{
  "num_hidden_layers": 17,
  "hidden_size": 192,
  "num_attention_heads": 6,
  "num_key_value_heads": 6,
  "head_dim": 64,
  "intermediate_size": 512,
  "vocab_size": 8192,
  "hidden_act": "geglu",
  "norm": "rmsnorm",
  "norm_place": "peri",
  "norm_eps": 1e-05,
  "positions": "rope",
  "rope_theta": 1500.0,
  "rope_fraction": 1.0,
  "qk_norm": false,
  "attn_scale": 0.125,
  "bias": "none",
  "tie_word_embeddings": true,
  "parallel_block": false,
  "extras": ["capped logits"],
  "init": "normal",
  "init_std_qkv": 0.046,
  "init_std_o": 0.00558,
  "init_std_up": 0.046,
  "init_std_down": 0.00483,
  "init_mimetic": 0.7,
  "optimizer": "muon_variant",
  "learning_rate": 0.0028,
  "lr_mult_qkv": 0.7,
  "lr_mult_down": 2.0,
  "beta1": 0.95,
  "lr_head": 0.0156,
  "max_grad_norm": 1.0,
  "warmup_steps": 200,
  "schedule": "wsd",
  "decay_fraction": 0.446,
  "decay_shape": "linear",
  "final_lr_fraction": 0.1,
  "batch_tokens": 65536,
  "max_seq_len": 512,
  "doc_mask": true,
  "train_tokens": 306400000,
  "max_steps": 4676,
  "dataset": "wikipedia_en"
}
MLP neurons of a small language model. Each row is named by its layer, matrix (gate and up: input weights; down: output weights) and neuron, and shows model dimensions 64-159. Each number is 128 + 32 x the weight over its row's rms, rounded and kept within 0 to 255. Numbers have three digits each. A neuron's up and down rows have the sign that makes its largest values positive.
Before each neuron's rows, "fires in" lists the words (lower case) most often at its 100 highest values on Wikipedia text that the model never trained on.

fires in: "school", "town", "rural", "word", "bad", "small"
L2.gate460:118088134139189153179117140122171097141146155138118130120125181099138148171138119078191181135137074107066072140107082118105167160107124177113134124035166116119181146137129103212155137111168131146137120089090098128172147139134111131095169124139163099070087098103120108118113134132155159127
L2.up460:096055147137162118097093111114169136194130144127166088156137153136141163151129078074203134130092043100134113117127083135091167173085120131138125116127104098086164137157065111141183151103172115187179124086090077107155130127159070193123166136174188149087136129094093120161100149146177071095
L2.down460:032112131116151204127143114160158118093155182135119080173082120121135177122194147141111148175124149128133161118077169129127134173160135115149190072154126134129111120138094125122107099144110171103137178171083211163157151139137130114113058092165119085213098085117085182111135114076113156089

fires in: "and"
L3.gate276:142128145126144111103110103140115186156120105214155149072132124069114108107152135131161103067123145115131107203127156228172115159137147068115167100086153061158129156189113123106141089137123096128116145139108093142152121149185140131137190112133134161124080132238113127137138146121158132165
L3.up276:170181145092143189093080088135087140140101080143153139071100111143182116077164117116120149117166099114140146125082139156121093143133189108160139129086087113212156125149145167115111098099158151092125176151129114172096131118161134105128186062090073164169073186159140155150133194173168112125
L3.down276:119098119170088178135165085136145102038178175125113107099137185134110127162103117174182170140119154107162155146160106100171115154129076120100147110151172150103142108113125109127148124141096138171148066163157153104157162134085081124145060154143146149119198138154119105145081042148071155104

fires in: "and"
L3.gate26:151102106119154153161093109116170162162146121137121175129160152072077083177095144110174089122153153123109159120187215107100146117163078142189165200108107078112185094114173143109131138073144158106150131138120126150122098146199113117156137165088080145114158122160141102147092127121165166122
L3.up26:097141189084102164157103123119052067155124133125162130111139107078092100106170130141137051133133188131112137143108118126052122146142168099128143112109086148116117185177132132059111101138151076113122164136111157114089103054137118129105082128127153144046099107134146131067073072158165096141
L3.down26:115140104131102159184145064139099143086122107130084107105142124113145131161136135119104166069152132140121107211157108092177130157146161128150081118099128146156112085130123096137120110176108146162138088159113110101127118173129167060135100171138156151141168107086120145182101087102128125121

fires in: "which", "who", "where", "and"
L2.gate236:132100120161116157082113081122044143116149128082168145147149120156151114110127075238108114135124102120177092098116047101183149151113133103184123235141139084167144122150142151060090103139149100153136170147148136148136114151143109137156107142184116131081126095148109121163183118180133050087
L2.up236:182102177070139172094151141184112121154138110218089070140155109089129127079164106129098076160082112127112084100185124134123113111128152068117063117155083079150109153209112167087132162139129140096156068088128176120083110137154164159149143154160147174165140136136114198085136130127142122101
L2.down236:109078105130150104172130084111133047139103099120160088144114133082122112088119188131178208163138166096094186139080138168170099142153173195100166132068129146103127114106184040099170130114072096147081110158142154127126122088147130149188117140131182079091090180137129126156075149137120167074

fires in: "by", "at", "from", "with"
L2.gate344:171089151118157133113114177122170085110149152138135108136145169124120076144086130131145128133118114165104157129131132152081103112074179136090108162171132138169073112115124161116209165155114099089126101120164151169164075184178180132113145082099139084211122053103128163091184146139169193152
L2.up344:173142115099157122122094126147154126116159185130102140143134085099151086164130082105120145137109140188127181120124137116080168121134127147138147143120075132122109197159137142151128132143065151115146147119158141119086084148091202153138141135139178124102137074093143171164083162117200078144
L2.down344:148136131142149171115105101163135164134096136125147159169125135085113133167137125110120116130136116145063184078126135085067111108109097096189174122109107140090133143102146113140105105146135171136147133122143187166060092157138108132160113176183094107173147123186105111110138169201139145140

fires in: "was", "were", "is"
L14.gate266:097125086122078055125128088100126108045168142136133101176136145077101140194113174147088168117126129153140130093116134111083138096104084164127101140073131098109179144112145147155146077108073141142159167163101129096162082172154135159143126143127096127115128135163108137150059093160117149135
L14.up266:083114170138130127167101129127094120078183158169158119044155137119149070112111093122167139127103177108112123064109071139178102127083130126155105129104107123093164137122126142170090174145065146100095133154075122162125086143147085171090132141202110125133115062102132123156140184180119162121
L14.down266:119120155139130169151109117077120129129072108140114109225158124154175097149099119100154118154129134154104103084156143087158133172154128122152140125192163122111137090140168180143112133126114163095182081165075116164107133155158094178092132137136118127113115090141126130131090125150134136136

fires in: "it", "she", "film", "song", "album"
L4.gate198:134160126157146120144113145131124178128134100149175174194099130073103166072075049130131173134088193134115112107140150150144128131078116092132116152137139082055125087120057131128128145128137151151093129166133141166077157114151128133158090139148161179103151144154113136085102172120167162171
L4.up198:137114167133160134085169116153087170130123149128124151096127084118139126079142160127138167085142118097156139133152113116120106078213138095099102089099122125119119088170042147146096178129056128134118137206056157085127172111106110157154117087100143105075188143122147124123103183190143113160
L4.down198:053140134184110118111095128182094129159090123099112164125072132085134169122153163179179111156102105094124144146123142128198110066160105160131137150129167086064155092203144093150106116170116090081113128139097155150114125104066112140104107099126116143088117151088132110152090170083157172116

fires in: "and"
L3.gate82:157127156108142136149125144111088129104144116107124109097109109087116115084102135094172178090128138131185173106117111140117064146145156135143144151137137095149111135169098152132115127136120124096159176123115110186094123131207150132166145127146061126096182065083179108172179103137169153146
L3.up82:107104097091077143072150077180140080217206118130108135079174104091171117132138124170127142072120133113168132147111166160162124145176181141154092108152152148201169147126152112139127128213076145178110101153096182098106111127123150168145138087145025165139089146119125132187118145113133172122
L3.down82:170167097111155127182106137151133140112120114134168076110153152148124128153095110154129153128119099093127137157142188141117099126080131159072146114155096133102100105068193140158134158101109138179062115149141160133091146111126155146129094178171147122063129122180145111184062087187118152097

fires in: "free", "form", "city", "international", "streaming", "cities"
L4.gate219:110123163085118142154084114124103098127107148134172130132156092149165125134161149135139100127141116098144090152103163137180201150107169070154138032091094127087130113152123083054150149233148173102097172184177085147159145128155154143112131123084133133085131136101128120038166109198117133091
L4.up219:158160152086121181095105089120127084167171072169131124116091152172124152159194119112141122089138108150148183120089105101168106129117153098202175120088189127153143154106160171095130131114149095121081113189123073134164099124128146169088117141145131083113103084098150111124105176112112140064
L4.down219:068175139133172061105158163113132100146123143094087153167154154133141163190186100186139118112090174141105155080152137161085127065155097158102107102109117154108116165136159113144080124123130159121131129124158189119097101122110131127159097102147057055146106111118142142194111152037129105158

fires in: "president", "professor", "joined", "manager", "director", "join"
L2.gate485:121130103130164104064149134081142113097071122116122144132143148124146104131096157105156124129088125128144135091125182148077129071175146111200146131155121143143152141056181092156189171118165068013089129104130119146152127074155146060163105121147085149142199137165158152128151130130138134143
L2.up485:134128074142117151113167131116145117115118137090072172192128155115114092062098122090094145056102059118156141115181137148140119120106097149206144153162097142116103152151232079146158132143150135064154133110179098130140143111191128070153098137132138123097117136120083124141147122098091154092
L2.down485:149168152155142155112142140126126115156130160167204190105164118151163191187133143148180114135166094148079170100114134132143061106102088055151168119118095140113139155122021126149065097136209165111169162122174108120160097162146151156148143139155129179157145094174145167130198138121189098155

fires in: "states", "war", "kong", "coast"
L2.gate445:090137138090051047145118102088086098129133110131158142181132127160070103151118115088147087096133141141138144183148146133192172131157112206140172129155154104122060120128139178091171124172100111144078178180128100111158137137154104113130098199141157088170112189110126151122141139168134108119
L2.up445:108126143115120096111128123104136120109208084098114145148093124081139109175109151128119102119119104090109096188147118082152187100184074146115109088116171080186109143188126155126095075124166111159129138097091096148220081105191176090155186174148203073099100197104113143121151093105124163147
L2.down445:118133118172098082105142137096119073207090162119206137125143129143182095163152174169098083152104179142101108096148112147147113125098063181186143153110082148107094145120138177140090127111213106102182163180095099141125126141128202194112134120097073099093113179149132150115159099140172117168

fires in: "the", "and", "a", "of", "to"
L6.gate464:148133147115074085133144142133202158098147125207188074139120152133121135165082135155081133115107132118124139148151118141153129198166074157100147150121078088115123094095095145145120123110137161207101161082208081085102147133155139149121097133126104110162124157125147129149104150080127117136
L6.up464:111137129090082155121107085112122141110171111075174141217095096090140120134130161099138147110121182143129141132190109122157138144100143116154157133188164149178152123098092105072088184162088102128106088112126115135136107147190116215168133127149117141168125173081167113176155078087147100120
L6.down464:130179136176196127149052106153160081136150220155158097095115185121157120146166104172131111123110130120105114114107120179157051119152103125104084082102104155127163146163151107180163109127181124210091151113141106123096112140099113099121174178171186109093129078224154155087158149099128098170

fires in: "1", "4", "2", "7", "5", "3"
L3.gate394:185116065097127213143134103103090107136158124145126135121091100210105183137121107194140097170069166107091118146155117146134089129148100064155133100172161166176109109118126110140114148107074164140118089120139150112102108089129140126099083186129095148150122107132140078076129088117139162073
L3.up394:143134119093116157146132159106076107083146095139117136120119132173116164151154103143133125213134066116152105114140075109145124173166103119153147096132118142164064114125153108116168159131101216095154128161159186086106157106127124081100105151132031146112171125117141084039153096112117180094
L3.down394:178094137152129150161131137147125139141103086124110155102147134140149092155111153076183132121095048125109142112121094174146137149164113141056192171118170098118142140117146134069162137121103092159120175071138103081148148113159182156146131131145107074179132097131148116127098200159161147132

fires in: "great", "higher", "non", "small", "semi", "low"
L4.gate141:126166109052138152104143167123138128107127213121111031119122166139099129124118136144134149128064117049105151117095109084114096115112135099132137143166141114105163164138140132099120112106147142125164107189126142113155150145122131129189146125170195164106112094160114087184147074110106164097
L4.up141:191132118125139130206141167141110138104160098146183063179065088121131094149171049045148092138157107136160103117113125107123113101110101083207109123104144157147120145124139140126121114067171120149057148166085150116075077125154150181142100127126102146165123067172116081139129061129102178098
L4.down141:127193124121163135118069120173137164143142175089065053135162135126086097105107101069156159152050146128165169136114124122113138083121146120091172156121092139198128100142145131154098144130077126087077139150085084104164094111138118094147178149107153139159122140125129117188160095062121149135

fires in: "3", "4", "52", "53", "2"
L4.gate428:156116148137196146116156124125071163137130143096095078120134138127153155202122131118174122185102108154122179124127103183057057117150117110142109132119250128126169086179093130161159104094118154122144100148135121153120171107167108067129158140123119119152200118164126128162144136104115095105
L4.up428:152136138140157157161150116111091135164109162094129139119123145125110168154154123180124133162134128097126134132098095149140067075082159161169126174092151138136117090133114084132144197099124154101119064152156138143104091143077163094113163179147135129139105109162108132159112124032123077108
L4.down428:124117118134117068114099084116130082094187099154121130131120151110122158142073123116060103131174134093150109119232136122134181151131137117126145056100103130039097127098120084113120146150180054145121165115139114110189109155097105166109113109113105171093109139161130154092134155107139142116

fires in: "and"
L10.gate252:163084155114138190122099102141115093077190142130196090141142179079127129180135114114149193083090124124127143152229109082124150073152149107154125115165133140083104165093132159130133099143119085135137197134144114090090149146157137125142110174115096092098130161138148164070069140149094131089
L10.up252:115191110118109204079139142120104124140146095107123155159110145140152093099167132116143147131114164170178149148137177120174144137185126126184133115154114159165152129138141157132169063146079142053077085135182159149113132126092148185126153132135157109122125116091068164142113097067203076114
L10.down252:099152102163110186160113133097163143087098138092184126104173174098105121145089112195158150088120169067129127128198088101125137100115095101125135110101135149053109116154115080120151074129163140157144187140118078113066124122148156110143110169114115101136112156157147089104134044149163133156

fires in: "was", "and", "is", "the", "were", "had"
L7.gate477:093137097139116127092105107142121154131057105189123155112127145094102089122163137135176104134138125068152126095181117148126152086102149079145141132154088192075200167124118112144114136071079194141155151124132151088137119159150152106120123108108156113109085149112122120141126102163123100146
L7.up477:122125124129124114110101165140141204099149143142187140119138135126094114099127115090144132096101156152073143119159159083126146115123154127124125175123098166076168164129081129108132107162089133108151116194136091131126072132123099143137142171195062053169107164161124107143144140149040126129
L7.down477:133187154157102134167113139129147099139164148166132086131191081134118102118106121106083132131158146081132122113129177188135115149161123168102136089103202124153134108148161142175120139152134157117125087099104157140129116100126107160146118134145129178104164116135112118118106088142196112119

fires in: "york", "states", "france", "kong", "wales"
L2.gate509:104148174127082065142099129142061081148114100188140189134083159140157133095106175104112081145147127113111084157143082161136145126132089117175119108198116108140065106092109202114136127117140128096138159169140135142096110102150171142158088096139147121121136133138117199155146088105135151099
L2.up509:181176135101108077161121121174104125119096135155138130147089155180106161118110174139145094113101121190101170101157164087126175140172105193137137075133192131167099114122164202050121129155116120098106141174126179175168129170112129109108118100123098111155131162145159163172149106161176163118
L2.down509:098160134194129125091108140063178085224124136082156127113131107137142166130117159068132139112140116150118091132122065084118125111099145090121113174082122103157147111062113110185140149158158120145181129099099058107113157074169191163194142118143110174117118104124090128148097120132102072111

fires in: "it", "they"
L3.gate342:096201108133069131150115069081126116085142130101150092173133122181185096124094124209122169113126130195124150146189087096130116153131101173135175130133099169091107094132138087175176142144105106132173109156146085159137100093162104099168117083125103137128161093103096126142089145151103179075
L3.up342:095083112116102137123107100160128172160162172181093119103086152166156170105167095111131156104166123072141161141148110132150150133132180101113157107102120170111117149144099123095124124121124121131119151098190150134122132134105129113135135141169077125163109119101104151187175137151147151118
L3.down342:129115127081168137215124139091124088125113130105090085153089058149097156164039212109132081131124106114177134133125049241132125099192107120114108103145141129140084136154134102110094117135172144116105127148111142159159138082073144086101131103067129125142135098131141132126080101143153126131

fires in: "were", "was", "also", "still", "played"
L7.gate203:134137128102109106201137145155101113111131056159106065159106138093132159110132068142146143124133080145128116080140171115138212189132079091137114134153087128084147153110137208114118104103157127110122101146133151117080125167152115077100107157074107128105080155118077122143188143153124127161
L7.up203:116158128147112164096131093183128124104135171117100170146197133084074121173134084171158148136158083088087109125087178159167097119127079169167130157131128133073115094122138068138060105120114129108156163087084116120112083176104139108160109164153117172087125109137117081119124111112074114158
L7.down203:110127140066166147126091154113090088098152069149161103149124093147143122168125128095112148111114121087175145089147124165163062155135096148176135129168161182101213117106129149166157146125163174156113105098114137106137127113145109131117181100120123171158181124103081071166093197135153133159

fires in: "is", "was", "can", "will", "has"
L6.gate74:128098137139114110097160113112153120049155083142191142104138162106110155136123156079141170164145152139110118105189107103141137090082157125123128140073147157099105171124073124154085188099099116139185124160134117112129111146168166077134123111112124093111171180163128118113127142209052100097
L6.up74:140166092102098102111149089155114129131129089095166137088092133127149159173127149167098128142175180164076109178094124114096055062155131152136068128118138178111148143135120087166053122177147146092164102223185105107125131133125140120138119156133130145151085118131177202136184132134041121132
L6.down74:132097073112119202168084101142056117155092088148119129155139177131170104127075087105102136098115138147200083164137104139139132121143131139147165168138112125140112159113211149168116163156149153108139107101102147093126113093084098143131093160128133162119134163099087153165103127176137167133

fires in: "4", "7", "5", "3", "2"
L8.gate469:148104102171092141159173189163093063065121086126163133068127101195149117087147094117165163157088103137127219155147035120146134185143127159112157079137132135097085136115141109101131108054099080078109172128117136132142128069121135141130128131117116131122144064148095096146153105130128139081
L8.up469:193136111159132149163129141149121151119144136149107086072146136144168161121137145122149130170118075149071107153129087097091134163087095173131142130138085113113096170117118105095197099171090101119158188116083128096151126126095187123129175118130099115191154092153150168099165113145200112119
L8.down469:155081172135126148129068098158137179107115074127153105130143150147120130170111166111170136154054118123091093095108125120120107159132107155102142123169161126119130175127114132122115126111086094113115121119141044171200162106085195140159112143127066107169143139096120135174073124167121103129

fires in: "would", "did", "must", "may", "should"
L8.gate457:121177162167153174077112125184162189108131143116104178088142127081113151164107086091140118151144090154149157164110146133127121134135118123091136107131099132117088126132201146203138145086134110117121145132156116098129225149115134159128174149088127061125159163153171141127077113103104062152
L8.up457:126148100146106145052114112094119116120104121132155140116128131108124117094109146103153111161209075179181177069160103120164091078112070099206172173099122132112111103131153135153072148175099120117156135132147146121135172141104050104076154109138115146174107131107139134142150140106115102109
L8.down457:115159084181113114090122120055128117094090132113146175083114162116124055187143150092125101122108133160082112146115104168099087116064143130183123156091127111168142178118175149125111115142047074121104165126155116066172205125115137128118146118100118163131205128196131089158137137163070129122

fires in: "president", "director", "manager", "secretary", "minister", "coach"
L8.gate373:104146069083103060100153149163190176155082147090124131102099172180112134148129105103234099130096167163149175105086086211131137117112135105184125104106117126118098082110102119109125213107162148126110155107148089093133108110138122090118157073093120085106127132151117125146163115131136214071
L8.up373:091185136174109119077154146103196117130078150138164164122110132151088112141082120167133102135104119143129160130133122150045120080090056105169083142139100150144079156160145101095121117091143106105123171138146161139135073132145160099126175090098149133131082139166120137119140199221131121119
L8.down373:152128155107165173096106118123116098103107128124205118081182138119098160138136136146099146196205138123139154121135108071173097140169139104049126145116080128154127134133152094079090083132122090121170164125159142182150123131101162138108129107099098200173123089098155135129050143128121081133

fires in: "of", "and"
L4.gate239:093140176096142139124181064115164104099078134166119122129108158164087094154177191165050166095162101094098100069123168067114181188140143117115164114085134092096151168132089136132154151109133096131087123113121121098154152120123139129086114164144121151133144071154118125140106084147103105113
L4.up239:102169121120102191132125105112177129082153128196124117140108127084061142147128133088095095074088134071148119119132135064168148140194141094151121147117123093081130079153166158127085155141114051061138145154118120146145088124163141116171154137143081181091185134137159123129129113202149142080
L4.down239:115119107105123167149129167108162118079125180090097124156174088178122170152130132118106191081154165076084167168079123096210164130132126126126169088198063137173121118161091124146141081135109126151165101128117164138085138163164136135099115140163135141085179149139162093178178127151089182152

fires in: "you", "they", "i", "we", "must"
L8.gate306:123113185155094156127116078160152112134154170101140196137118155143103197152184132051119144129153107127177134118176105058080120149144158133146166126122088063183079097131134198123104114135186129108146109169138125080094109150169139086148152125134122077056130159130150108141143142099095137154
L8.up306:112099106182138092082170085137144139135149134116163115165122128104119184150168136108071182128179067192172135148118109085170095115068101119186137143140105080203103145169121102138112113142132144108124101145137106092167099081114118117118132143162061081137108163082138158116098118141099113119
L8.down306:189102097137131108136126114123118117096076134161119106164102066087096138143140178132147134156145131096145154098163141172092153107096116119094137145129082057156159137120185108122143101123230096092116110151143157146124113095072145097126142122129113119111129136153127139096138172111083126170

fires in: "of", "at", "near", "through", "in", "to"
L4.gate190:174165072174154135121124070132139115136137146130094113117145089157111153148098117174057137158181117102106108126163211127154124113115065082182097134129114089124134133197133180192113104133168108108128137124176146147170145119149215076132129165133158191114103137155117092139154158173100099141
L4.up190:126145112116151152137151106133123137207112153154122095185137140155095101138130076138100110093068129148108098129106140117081129140132112169153157111144079138158076132089086177186137169122170065101144148097119159121138075197156162138094120176106159124208144163182113108119152099181128125137
L4.down190:165138111182112075145107176132158088146121107149158114126173136162094155140200083172109105098139137075054129120111128143134145120098114132187156137099069104136162167134090101111088098174153090120104098138160115153110133128155141113095161101129187134174167163186115161109093181073186111134

fires in: "and", "or", "than"
L5.gate380:121089104134136213174152132108132173101141118158153128136133123083142130137186131054164101124141170122134104153126192110081206119135121070147152134130146128113184142136147183133137140144178160078112134187068134082125133096133083196095115129157111070078134198125112084138160048148139108055
L5.up380:151131172102150124135131117118118065182165133134122114137143187117108156135142158066126081158147086076074134100089149138154073131172127140094147105133039102132103136107148131118195050115119147182037164144139141100137105110172131097143105072096138152105137090127152094140108116160143131190
L5.down380:168086150151116113085144060138124137088104144120165112144153139178167095135112133145148127099116133143136127128196108149149096117147108097045102112149162171125073144087141105119136122068098100164123147123215083155065109111141152069145113086167112093108171106096137125150124071068085114151

fires in: "5", "0", "4", "6", "2", "3"
L4.gate153:108090107091169105137183159069139173135128131083171127142092153168164139118168111092094150085134092082101091132115089122238139163109090057138166124051088123130156118124107171112074194118146159132122112121140150138135084080103130112137041160101162178113156108065126128086141166132158146103
L4.up153:168118121156098134156125119123174084128109136094118168184178164138097136175150156159119107176125175155141173167169134135165087153122101186135133138109125118044120080122114129047120121136104159159104156112063126106132162109148112140128083091127115129113147149111106167081148093171105138111
L4.down153:099108112084095138164155181186176162113106130123104158062197105093094086149096113135155147122106061143191139127172113152089150137122104093141145139179154110172129141064242108105079121141119127133159143115136168151127176191138114137109152131099149135138128125213194100144164137177170126105

fires in: "at", "from", "to", "for", "of"
L7.gate373:188161123113124115142136123103148174160115151171127158105180124115082170219168066169128138163103090089115176112115162119174124109139131169099135121121066133168132116077127140115176149145146113099124181182142140141153170139181111200132124116082142105183164111136082079148141156088137116146
L7.up373:133115129144161135142149147159093164060139111062105144144127058173119072179154111138147183093094121167151090086125157099131096164192128127118116130118085170077174120138199123103145117151130116104067128139185157130123181165085151083148165119148113125134116121169166132103138081116113179152
L7.down373:136110103114158124093152141122129165090076084092183141141122178121140112125209126169095127133150106120088139085158082148159146156108134069181172085158087136106140117146082094133107146108237133132144125108135117150101108064120211147149113147159149099191115151128147134146103130178157098158

fires in: "is", "are", "was", "were", "gang"
L7.gate68:131133089104096134137142104087133181128169137100156131206174091141123139116171038111123137136080099057146141107117079118117092088137110086114108115122081119119080121120129186139133124137145193116179165122117181158131136118140095132109108063177081154153099102161166156127150167157174099166
L7.up68:128109100107150149164089159142151151137097187084162083121094140094155149156184049153111135122084116128147096141116094105122153162162106096168158127132082093064111075119095137137144107091168098096244152171119113156176155042168107143094149096197114146076097073113148188100147121163120088123
L7.down68:180081151105131161133115070106143097092109061148090119121173132166095147109111186155093126135121107219095089092164139172161159104118150137056118064114196142099130125136147094179163139133120032128090062173186117157078097175094170119093114147097111102128167127111102107132146123091129081078

fires in: "3", "2", "7", "10", "1", "three"
L4.gate229:191136086157137098087134126063102168115164135128120142172132129164145085114139095146151094142108085131132151105065120182142105102120151145120206148109122101130103109079102143142119094041153156094125095094136147098151107072143132101102123151159164144113142091172171105135125129188059131052
L4.up229:076120095093126154231139114077120134092143167105130189093092124171169174100179136138101125118136077134100174158153131171157168147129063125137168169093164145114122136142162126105149158132127105190125066104144174097076125185210156089117145113138121103106143095113195119094107100134100094073
L4.down229:146087125175162175152148101220099158078087083100123075097155125089169180112168133098156165181149090110074099180186122134101166172160123095080179067081097186155097164114135133104082192112105092136121155171175050091130100122171140161111190163082136127127103112129148146104105169102081129103

fires in: "have", "had", "with", "is", "and", "has"
L7.gate474:118087129119046152132087063088101182143098042161186134096144150156120099129142123168105148163186126183112117076196120145144146099107118125129149142070093163102097096142153127161119178131108139148151132126129081158142112128202094138120147154138107130213169135121172045173101126143112103126
L7.up474:139116130123120163121118084115146146108158171139202115151145129074103142125112135194132141137162112125083140094115162093192148143093167098195080112112146137117139155119093120153160042099062100116077062164160130132101120149132165100148150156161091112131105095180123095098101161117106094133
L7.down474:067133182129082161113142147122180145133136096105184095106145116131104106094179074129121110109132177091118085118136108138148113155129134148098159052115153176166117104112141093113099165167081082109220158146121103098096148158151060130112138128097148085154092161135124066176083102137106164189

fires in: "album", "club", "series", "band", "film", "city"
L5.gate51:090012150156103059153125116129125098120114114095107145156116136145133143121135108089149117099121157083172171143156157123097104162090121094136122114157132145110110094149181079139139148069097080112138133141119143120119127078133111142166051148109136155143126083190157088087040146186157119125
L5.up51:108167155040171127100066093067197194120173117112138144157144142162133119079121126116181107149084130097150112171143130083105129109175152091101088101078131144117148141128107131094160125165117158151133113142099149149120179129109186095132152154153119096068143114105101127124074124156124166087
L5.down51:142110103151094122186135151133151113136158138120095126129099106154058239169145120120132171178145128127091144093058114084176159183154088126141155094126153096150138101140159117179086159162183158079124117151111122161121166061125139133156117160134151127104088121146102087127069167119135036131

fires in: "2", "1", "3", "4", "18", "12"
L4.gate134:150107154167182175081103082085164139192125148133184132095081132143150127118114144155084108100154092181053139152174097158115134145120103101162148147121139122132088150167173093082124090082148169088061076113074176091149115117167144039088135122158080107149150105155158081183132155120142133103
L4.up134:196075155117137138116088108072129093112089115139149170083144112072124184145136159193134055121080147101096117167101106132139123122136163125103080116105068142132111096070064122136136144121134137104132142105168167093084111123117126131126135129113116100195127203137159110103127109133120060124
L4.down134:117166125137169147187133146191131132079085133185063116082173155079109096117091095104149137151153089095159123133234112129155154153112177151108143091103140132093160111177138124137140127188100089178208149083134115127139106102091156130147136097088157125099118069189124183113161158104153130168

fires in: "is", "addition", "was", "with", "were", "are"
L7.gate335:072158106095114126066121132101157120153151132138157085087102122153173088127149113159137170139143148171111112142181134138159170173085106151157123101153080109162174093175114135179115105139162124100126092086119133122116156168185118119050121113147117137174140086159093148127139089115173128129
L7.up335:116112068101142127155092124145117155153100175081123116089111150088136078102109130139132132136087112133103178151180107128116114137114138065110086103123105157088071156106099101141132150056139181063158096115099121153116135061116133144120113125129076103136117128140050130115055173155121161109
L7.down335:138104099161129157163086138095109165110166129099096166214157093140090148122082148129036171174094177156112122110065147121187121124123148079121139109133136134153150137182150110130163128192068158115139181167149092124183131143099144129133074124105162152134152203136126141129126157144135092136

fires in: "and", "but"
L7.gate247:109168080094138126141154115154066184098158125142168113128151112128118072153113131184165172101187080136092113112104129110107087119164105168145149107167129114236214162132157134115145136140135100120136181146173158165159162117177132139155172088133130075113154114141108128117065102138117143108
L7.up247:131130102150126110108205126155052153121144068166125125154134166097070109100092148153141203164120123203078178108083142129158120129209114068126148112121111089168122113145177085151086134139150120088152155166145132100121159155140101110168060144123067155201111097075176138151083095123162133122
L7.down247:092143160142138166125135109119138145040118126170172087125158169117142065143127157219118158095089148079130116146145125133165104135149129187092095128123116176116138167136132085186192130136108129125059137081153125151127165102099080173162127156156128109095151161158177086134102130067129072148

fires in: "would", "should", "could", "must", "franklyn", "did"
L13.gate9:112135087128105097112114127087179096043154100108139118182131131177094152086178107190121117139141123161139064117104057077120150146081131136149114151176136141116079113112134165086124156135163135122096099090144167078151129121109101123091108085111128168131111147175147140166089109168160147190
L13.up9:152207079107104190147146142187113173137099074118144129100135141148132136167103126082200150121130102127143161117098149141184129149126202059194180142093191168068094117102111204090152079116129075095107102158145111168112102107158133101116122141169159096143144119161161138130099103119108100189
L13.down9:133140094123137149106095179113089083157117097085151120145121133089112104109185168144137135105176100118053131113149090108119125171121104140101119130163086087108146107053149152091110148158169123179095129129197109094164190112112094112166149153059151199125116133165061164182127136157138117083

fires in: "and", "but"
L8.gate233:140159115044125168107098125151140187182110105153152114173138112165132089152138122193134157137140159180139162123066154163184151127145111191152134101164131130115120163115094194176144132149121135132155065044133138109147134131140081173111149111147128103097105102169161167133085153106150146077
L8.up233:080128083104125186114148103105135160094104089081131109124166102150131152101178097141150137157113177121131170137160138160133103146145100113170156079173136143150173129095149086121163142070104122143120126153130132043093162102141127143147159128145078153083151150113136113128058105117093113170
L8.down233:135095111031103119055129117105089138050167135213119113118154131139106089132127149147123174091118146100131121094171077072174118090124112101125110104038107155165086113162160061137071132117131127147083171126121096075087124130119094150098118144150166082175117171144156109105107079143128158076

fires in: "of", "cd", "to", "yakima"
L10.gate229:136136142108126157093169133094176103138087083160112149106121113172122117179076090131105122115147081075162118127110156073199118119127157080119118148156100086101095157142117165200191142135171146139086147102101108179129105119138133147160099102155130201178154157120149132119095132152141114081
L10.up229:166152125078088085130131150173141098159168178090107128117168167155143141137155153130082131081120115127129108112117026169122138159131152165223138070126054171164134083143113110167108173078179140100132097086139118128105169094158156141125113138136100111074151142173159117111147131144129149092
L10.down229:081164144222078095169120108085104156128173150076139106104120122097116132099145100101111069128073179157082117171130136119164090066171079169134182136101101126130190136144139138109131137079200159127111074078123123087097119120121158113117138087156164160113184151174137109051145103127160168136